config.yaml
bias: "qkv"
init_std_up: 0.0352
lr_head: 0.0106
warmup_steps: 207
decay_shape: "cos"
doc_mask: true
MLP neurons of a small language model. Each row is named by its layer, matrix (gate and up: input weights; down: output weights) and neuron, and shows model dimensions 0-191. Each number is 500 + 25 x the weight over its row's rms, rounded and kept within 0 to 999. Numbers have three digits each. A neuron's up and down rows have the sign that makes its largest values positive.
After each neuron's rows, "fires in" lists the words (lower case) most often at its 100 highest values on Wikipedia text that the model never trained on; "fires before" lists the tokens most often just after its 100 highest values on Wikipedia text that the model never trained on.

L9.gate610:510518510546494491485464466486495488472508473500457559516517506487497542512491560528527463483507495505550464505543443542474436534519497486498497533471528464488480478514488500472517442460530528494505518505527533481504548489530497517513493515498521485489494511562516544498479507502508513483504530515487534523508472478540517494500556498501502472484537507483509519501492512484496491525489505548475512470548481474503538561505499519528494513530501470535513524532480543503487513510499533532508499547465524508514521516549504513516510539487542493522536510503491477499506516501530495491
L9.up610:513484462502514471510499534511465464486516500491524481506475510442531536571534520486506526550474492516516557482500508510499491489503485516513480506526508516515461512467515518503535501528499473539505479481555533541488516499469509519495527510540457517477492520519488505536525478514514531494509482489500483508512505466518497493464506525480455522516539518547519512513504444525522495520500524495498482501508461507487575486493470472488522535514500525483506497503494520505457481513503454519465514474485510502496569532486518438522507506471509531563501514500459494501504536531488471543
L9.down610:514501530521518495498497500487474495489523480520506496503498504486515473491528507528474494494500479484502478488496503504493500512520519528470485445561499500503521466517502523492469504530499543496534475529539468529493448540536513486509539509520495496509472422557500538447502549455469482485490485506489489520496478497514531502541505480570497515519532537487494455520517523496502503525496509511484549488485458492447512516495520466526476541475507499471490488481493493532502457474510550501532489525489482519489511538525507537460469503459492495517503472462495495546453489545539529512
fires in: "goals", "college", "there", "collection", "himself"
fires before: "ge", " |", "ct", " is", ";"

L3.gate785:496536517512534582484467445489449530491484527460523527469488540476498513484486498504526546537511518462472516500486495439506507546491535524491506493488496469476496503479503549488523478474489483475439502503499535524523491509500456481505488529533516499526480534505469487520464513527513483503472521466488526512508506484510544489534486525470503453478508496507504467513479476498519492514476521523491540505498533526535493477528490533505537485491565476494498496497491488519474532500444534493509494497503485483480502459536530504546505524482541507519521480506495485531491491530451535465
L3.up785:499489476517480512527494466467445498478479517509487475508529536495479497516498470495531504492495484492453531509468508521532552514477518475451488484458472530522486459507487474487512461518496493504501508492489506484492517479521453496498482532511448505489490516503494474490491492507518470518499517497505505502503510523457492487494500526487483485517558487494490472487554495489481506485464488470499497507519566488473499513515494519550472539556552529497480483520456509561492525522516478466554514533499475505498546481470451512451523486462507475542455525507545485541518474508483551512
L3.down785:504488499543488521502489474514494508499535535494502490491518516484503488470505547534525483500525500448492480539505481431519457497499509547476500554538469501476499501499477527497478469532502489460491529532488479516538546507484514482509474481491516488522481489470517518489435480512509458498462465498479488452527545495461501471522540509517485466514502495496484499468483483503495459495502500508555487495465500541531471491486470500483482487468507468527508476471542540510536451533494551529515516505476466499527520487481502493525495485490508560516507479479445522519533505532486483461
fires in: "april", "march", "built", "blue", "building"
fires before: " 19", "d", " 202", "t", " 2", " 201"

L9.gate467:478441487509501500487525502498515477459523481503482535527515537475515495517516433542510524493498505477473470538521503495502483528523501522532441485503519475500467534500500512511491505525471546558499481495530511525544532477503534527477467451452531449523548498535480504496455496491523526498520549497529517507499531533519531461459495490497488516520514484509503487505540490517526456458485521506536490472511505546535504488537520512488500506497539461509456502509490496504537500490502496508467500505501510502521482543483487495459530509478556516506477545496494518489537512521481455483
L9.up467:475479542537493513535569477547529488486536480537502501538495508475537507494510497508560485474489496487488505479494479476542485529491541522490485521471460522476510536507509513516457519536511486502494483437488526490506511473512532517525460481487507527549526545472488485505520521457506486512544515559491506462523510482506503494517527506461561480497511513509507469508503525503518501506488496534501525533500488511526497456460490539478529479545501470495534492501476494491524498512484529487494523509525434488443488491502489472544507498536533441509526521487521499496522508485521482478
L9.down467:524481461518521514509492480511512479540514512492505504500502472485460490494482540484513527518487552489490481468478500490496507508534479547492528542507507510488507525487490480448473535499493491552496470457477494509519508506473498491537512477497523520491494542459518453531516459455460487511503546499468523545512524518498524488469469524473518499470475514504458467508511418497470525508509522508480534485515496462472480479456483489533482516552525501494497519555483505520469524468515488484468541464490520488475539507510487473505502485502534478504551492529516508485437466491526469479
fires in: "time", "karvelas", "times", "kunstmuseum", "tim"
fires before: "e", "el", "es", " M", " to"

L14.gate707:481529450478543501499505450480486491496493485500462493488525520509521505473480528525478433502453478506506535491532492537519455501486497478474497511477484506487479513532500523492500454496503505489574479460479540498508556529515541477527491488500511509467496505459498468490479512530495472484459492526465518464512518474549565505536519480521479491489478488485524534499543491537522484503513508511484491528507529472522494512531472519508517518519499445505511444503488526503505510525525513520534490505487456484514475534524468511463483471509485498488498510506504476505540553476459450474
L14.up707:469517456502514488521476460526526502515485539506509501499440499538491459491540493501486543527530462471496496459479500486510498509470509445558521475465504552488494485543466524477536462532476502506478520507509513481504494492497514521520490488493522530533487491504505491527490497479489537511519521491515480468496496518516538511463419503470520518496515472497526478496537546477503469510498497511479555471542467525455494447533531515544465509491490550510472479483493515506496454477483492508497490494479465480498474485515497509475513482507464505555509471524534533462491494507541505512
L14.down707:505488529456516530500531450498502525528506511483515466486462522463531513491466520486496488496501466527507495524464523504508480554481483485463512446499524529520502516498462521504533501535463473459470515470514493481525527493547473494561512525522519536479498479506526495511490501498511515484447480492505456502501510554501509517502498468548567497510486505493478444492520514509507463476492519525525477477531501469505531482548493437508475481517498552473507495524495537506466486480451540480507486481501468505515529490520488503503489537506451471494476527502468496499489471456467503521
fires in: "world", "born", "bellator", "harbor", "works"
fires before: "ld", "n", "k", "g", "s"

L3.gate463:488508487482477524504459516457504519500524440496524455470485482471489526515465504476495464464498458524485502520473509499486482526506530480528497514482497496526477509506468485511551480492515463512518478486487510500522520501527506522491480542541483496573545483474513481504471493510558506497506534516515520485541536549518488493493543508512473491504548491453526536501527495507497459464518518488500526511509535546506502513479496504488547557526501502516534470434492485530503525545477478518471514490494495557477466484452509532481500491512464483522459512524500482496512519504458489505
L3.up463:466460514539556469485497480489478515534494529514504508516496494512528535487546532490448496525523530499555505515487514540503523513454462506491512520507474512492452488519489505498457453558496487499528535489470478527505526502487464535522491488522523465463531513495516548524521507514505543479478501537482473496509500532515513535468522475464519533495508473470504518519486514452496522502515519506497452509507505489484478519546525501495510480522487541509480528494503507495479479482469559499564501511506537463496544542504507452467487519499494486452479501479512498467527526469467480497
L3.down463:502472526482493523504486488502517501520473479502504497463509498509519527514507476506530499492529483508523513481436532488511469472516487460479504468493510527459476504538487497475514478486463480472523478483491497502473538511577478466518494533496518522529512490519486485526466540512508551511486526507506473507515554524520533551501458496459533550479513529473492501482543511499506513470532539488490531543533504497493493483521499486514528554498512511494522508531506543448502492476501496497529496482465450521487468506460493472477485514541496441501506571541507468489496487510517532544
fires in: "born", "north"
fires before: "n", "g", "th", "m"

L3.gate711:484505462522492519530476517474464493486471535461518507515480493532516520491542467564481527525519512474489515474489499465513476479480445480488505499521515520542495475514491540503493493557501483549530517484477520524538495524492499511491484508496522481488503520488456460518490486492503515518545503539474501488473507508457507500529536490481533506513489477531477501504497510455527513503474493494469515564530504451501523508537484492512459473477528491471453483504487498491538544490467539498538506480490489525537514547530451479489528520513510493496490511540492450458529457560474506499
L3.up711:451486489503526485492479498515451538481492504476481505498520496543465543484505517499509521489482532446513501494485496494501501500457486530526504464498472505503525471519477508510469517499506434515501520485492490561489468491466514458460526479478499506480528475477502475524453524513487496526518496453484493502515494471445512486504521518460483488543488475476492534536513457492525496510478514520525494499495490455530530508508486521492474537520540468510492531472486439510509509497493497483484543518520520507547576521478477512500571509516515503512549483537521508530508509536449493521
L3.down711:508524482496542502497463499454494503501470527521516513511489498485529472488513484521505504495516496481515489490485496477486454523503501478501517519533471530514509490501525519488495482519524511527508511488470543512508533533553474494514472507486537505517477522526505518515480510532526492497501501477504499485537506510507504507538553502499516500502495519552485530506481516514519482536518524472341469500457485498522517509543428480508464536482493462495475499494499507490555498442514529483467514473500497499520517526538514509535495474538516486513500461510514494499493469505459503485
fires in: "place", "played", "player", "players", "plant"
fires before: "ay", "ac", "at", "an", "ant"

L11.gate381:485517500512552548505474455479493526501507441543477507502482474530523555494484500522499534529492521519456498502516515487490491509504519494569488492548491485473490506524469537506488519470555522464524456484519513481496494549499487492441480474506476502487481536544500489489506463506493515484498522538511502492470493531497526478507476482469511520450528493517470493491520459535496508473494511505542515502509431526533491514518517521462537505481512514483478470516505537555517469510474491511530481520481450499506486537508493489460526474527546478481507475505461514483493499520486495455
L11.up381:488503505559510519525502480532495487471496447533475484513563492476498506546484515496498531493506496489493502478520515488494498505454566575491481490477523508477446486496508520517531520497457501497513519511476516514483502463506493528512481527534470509558485495540484533527478485513498550465525493464519521520531542487483472522504517489483545446513519516455479538533544520526528491457502475543512510520509506493525470476510514471518545511540502465517508513495489527490516502474482520491465432509518521516511486464517510494472464503519507522501500517529470518511505536471504511477
L11.down381:533491477512480430550501489466457511513500517502465525524486523542499452559474529498499508495530492538465497510521500511514511496511529456516522486476501492501478472496491485524487519501481531482500541491524463528576501493494520485504518498501462530492509515457474488495511486482457489508521516515504467472497496499487531433511518546499515513467468449500483526486521515551520489536475486498482551503526513477506554492472494518503473455532504519493521533470473488460487480503532502461463489476510512519535475531474504496505514476511447546502507491523491474485518500517448484519
fires in: "time", "times", "six", "used", "toyota", "size"
fires before: "e", "x", "es", "ed", "z", "ot"

L5.gate87:487503492484517522550506489451480494489507534519488508521454515493513486474486501457470498535536483561490479494480484475515550504468530510477454520507511496459500528506451476519476513478465489481494458512514508496471486517487506545437499548524491506456500530523495498453521474486515483489487483534493506507502512539500508485471485461501464433488534506477546517476475477522469487560482487503504527480493481553496503469497530449503469528488540487498499492492501486561500533500510470541486489499469515455506457519485486509531500489487480477466508482514527466473516512481480473487
L5.up87:501485517496444505496508483504486494500510490511503469504449478482501517509514477508481489487528496566493529525510539505471509480479468496493511513499472491539524487524483553578511469487474479508552490509473479532519521497489552514482496534542465441485516484489477488480526505489469509545526515486493490498494525434458535565513532494516509505515493552505508473535486522467483536505520561510498495509484509523496501530486531490507460479497473519525487514512532511514444532492487473524476523538511526482517526542525508512534511477474505450477493509508512472511540510524528476500
L5.down87:516511520503569457479531500488540546498537533487559497518500528559532451517508475481495488515492485491486530465479505506488502532482488451540520507551484532490451495495505493507515465511487486508475502486488525501520478520523506508537549491444527513505517473511482491480432518487493490489499527508529473503470505535508480430452494492510507504478498483510516463476484518498495499468471502504484524499544479534481507454463468483473483494469476513542526533528483536489479478506470476492514503491511486509527509490500451460497485490484476500522518470463473475508504480472462542516
fires in: "also", "its", "allow"
fires before: "o"

L5.gate330:473520460479557488476456476462517516446486487511463488555484522511517499463531479540465525506524493474466507503476492519507502506506501493501534494478535515475512483483493488529480446526490513551481518476477543507524522477504526534494526490528476497474491512468510481497468466506522502490484492480472505566524540510464507502489523544448510502486527502511467509520523508437487517491493489524492479516486490512475507535482464508490524478476514501468522481506469509561515510518510495503564502503482477504484488499490488539471528539486510494548466503557496467473513550513469543503
L5.up330:497506512516521518536542445503511510504499547526508506466494501469518486515470524525490486460564478531476502470450512481497509526495427501467488534451520503511506470516505518544528517497501519512464511472520482487475514511492521485478506520526472546536474495507502495548491532524485486478518488513516507516507520510455467523531492486526501504449509484513484515518522513491440450471493442525519473532517497512501475498505502480495494485485489538470501497497504506491526465506465479482508526481465469525481523501514489511453499488494470470487479525551440496456504512557486496560
L5.down330:574493511492512445514495487521499486489526490514507474495481507501548507515514484504474501506540472512538479468497534511527536524493478514479469494487496528540476478529502510531512504520487469506476478501509512478516534512514470452511509514488533527484478503484513457495563528515453564533511484513467465449519504477549495514494534472521505530471475501444498548506535499496488501511544495492497476499522522523471511479522541504502517513517459536482493499549501497540530443511488452522520496514480452512508526481513480469511544460496512505489472464472522466503499496502491523538
fires in: "born", "north", "preceded", "sweden"
fires before: "n", "th", "w", "ed", "en"

L5.gate956:482533492500513541519460499478476496511541465521468507489507509479543521491559525491507516541509492506480557498461497527504528510464473476458487529482508538494481515508471513456487454505522522514506470524483542487480469474485483479503511548527510470447495492516456442506486496523480502479481493525463571506487486507504502477536498499506487462461502523554511509516534491453495527526508499483552520485505544513489480502533498501509500492548526503485504489502505486501495535491523452517531528475543536482484495481510486514517481524456504483478526512472528476516506552519517466541
L5.up956:468559539513430480501494502502487476504499467444481489483502501482517513500485484438502509471474456458505520506502519475523514514499520493509499471493534542470499479558477538520490469486465505460456507539524516467493531492519449504516471501548536460481501478511511484534496464511485486525477506530518463496550489528521494516508492540519461496446502509492535492470500522491542493514552495520490504494482498503482526505518498484500517536525480483542489487468491549500494509498473478536486526520495497529524539472465506473536504472509490516466465494515487485530505509523561518482
L5.down956:504521523497496511477489479513495541509467539524481490442526501494458446520500538548486485510508515497521489523522488498551515537527487494462504496519481486508474494503487491510502478496487488480455519494520502537489536503429510498512483490473523528477500510481518545476480507505506426483473546466481490542481491498505512497509497498489481538511509537493518497511505454509545486496531533470538500494480495524519495519456515520527526467492462514485547523474461490494470484575487489489532486488461539493493498545485501497490549503520517518499519467485494525483496456494426463472
fires in: "also", "published"
fires before: "o", "he"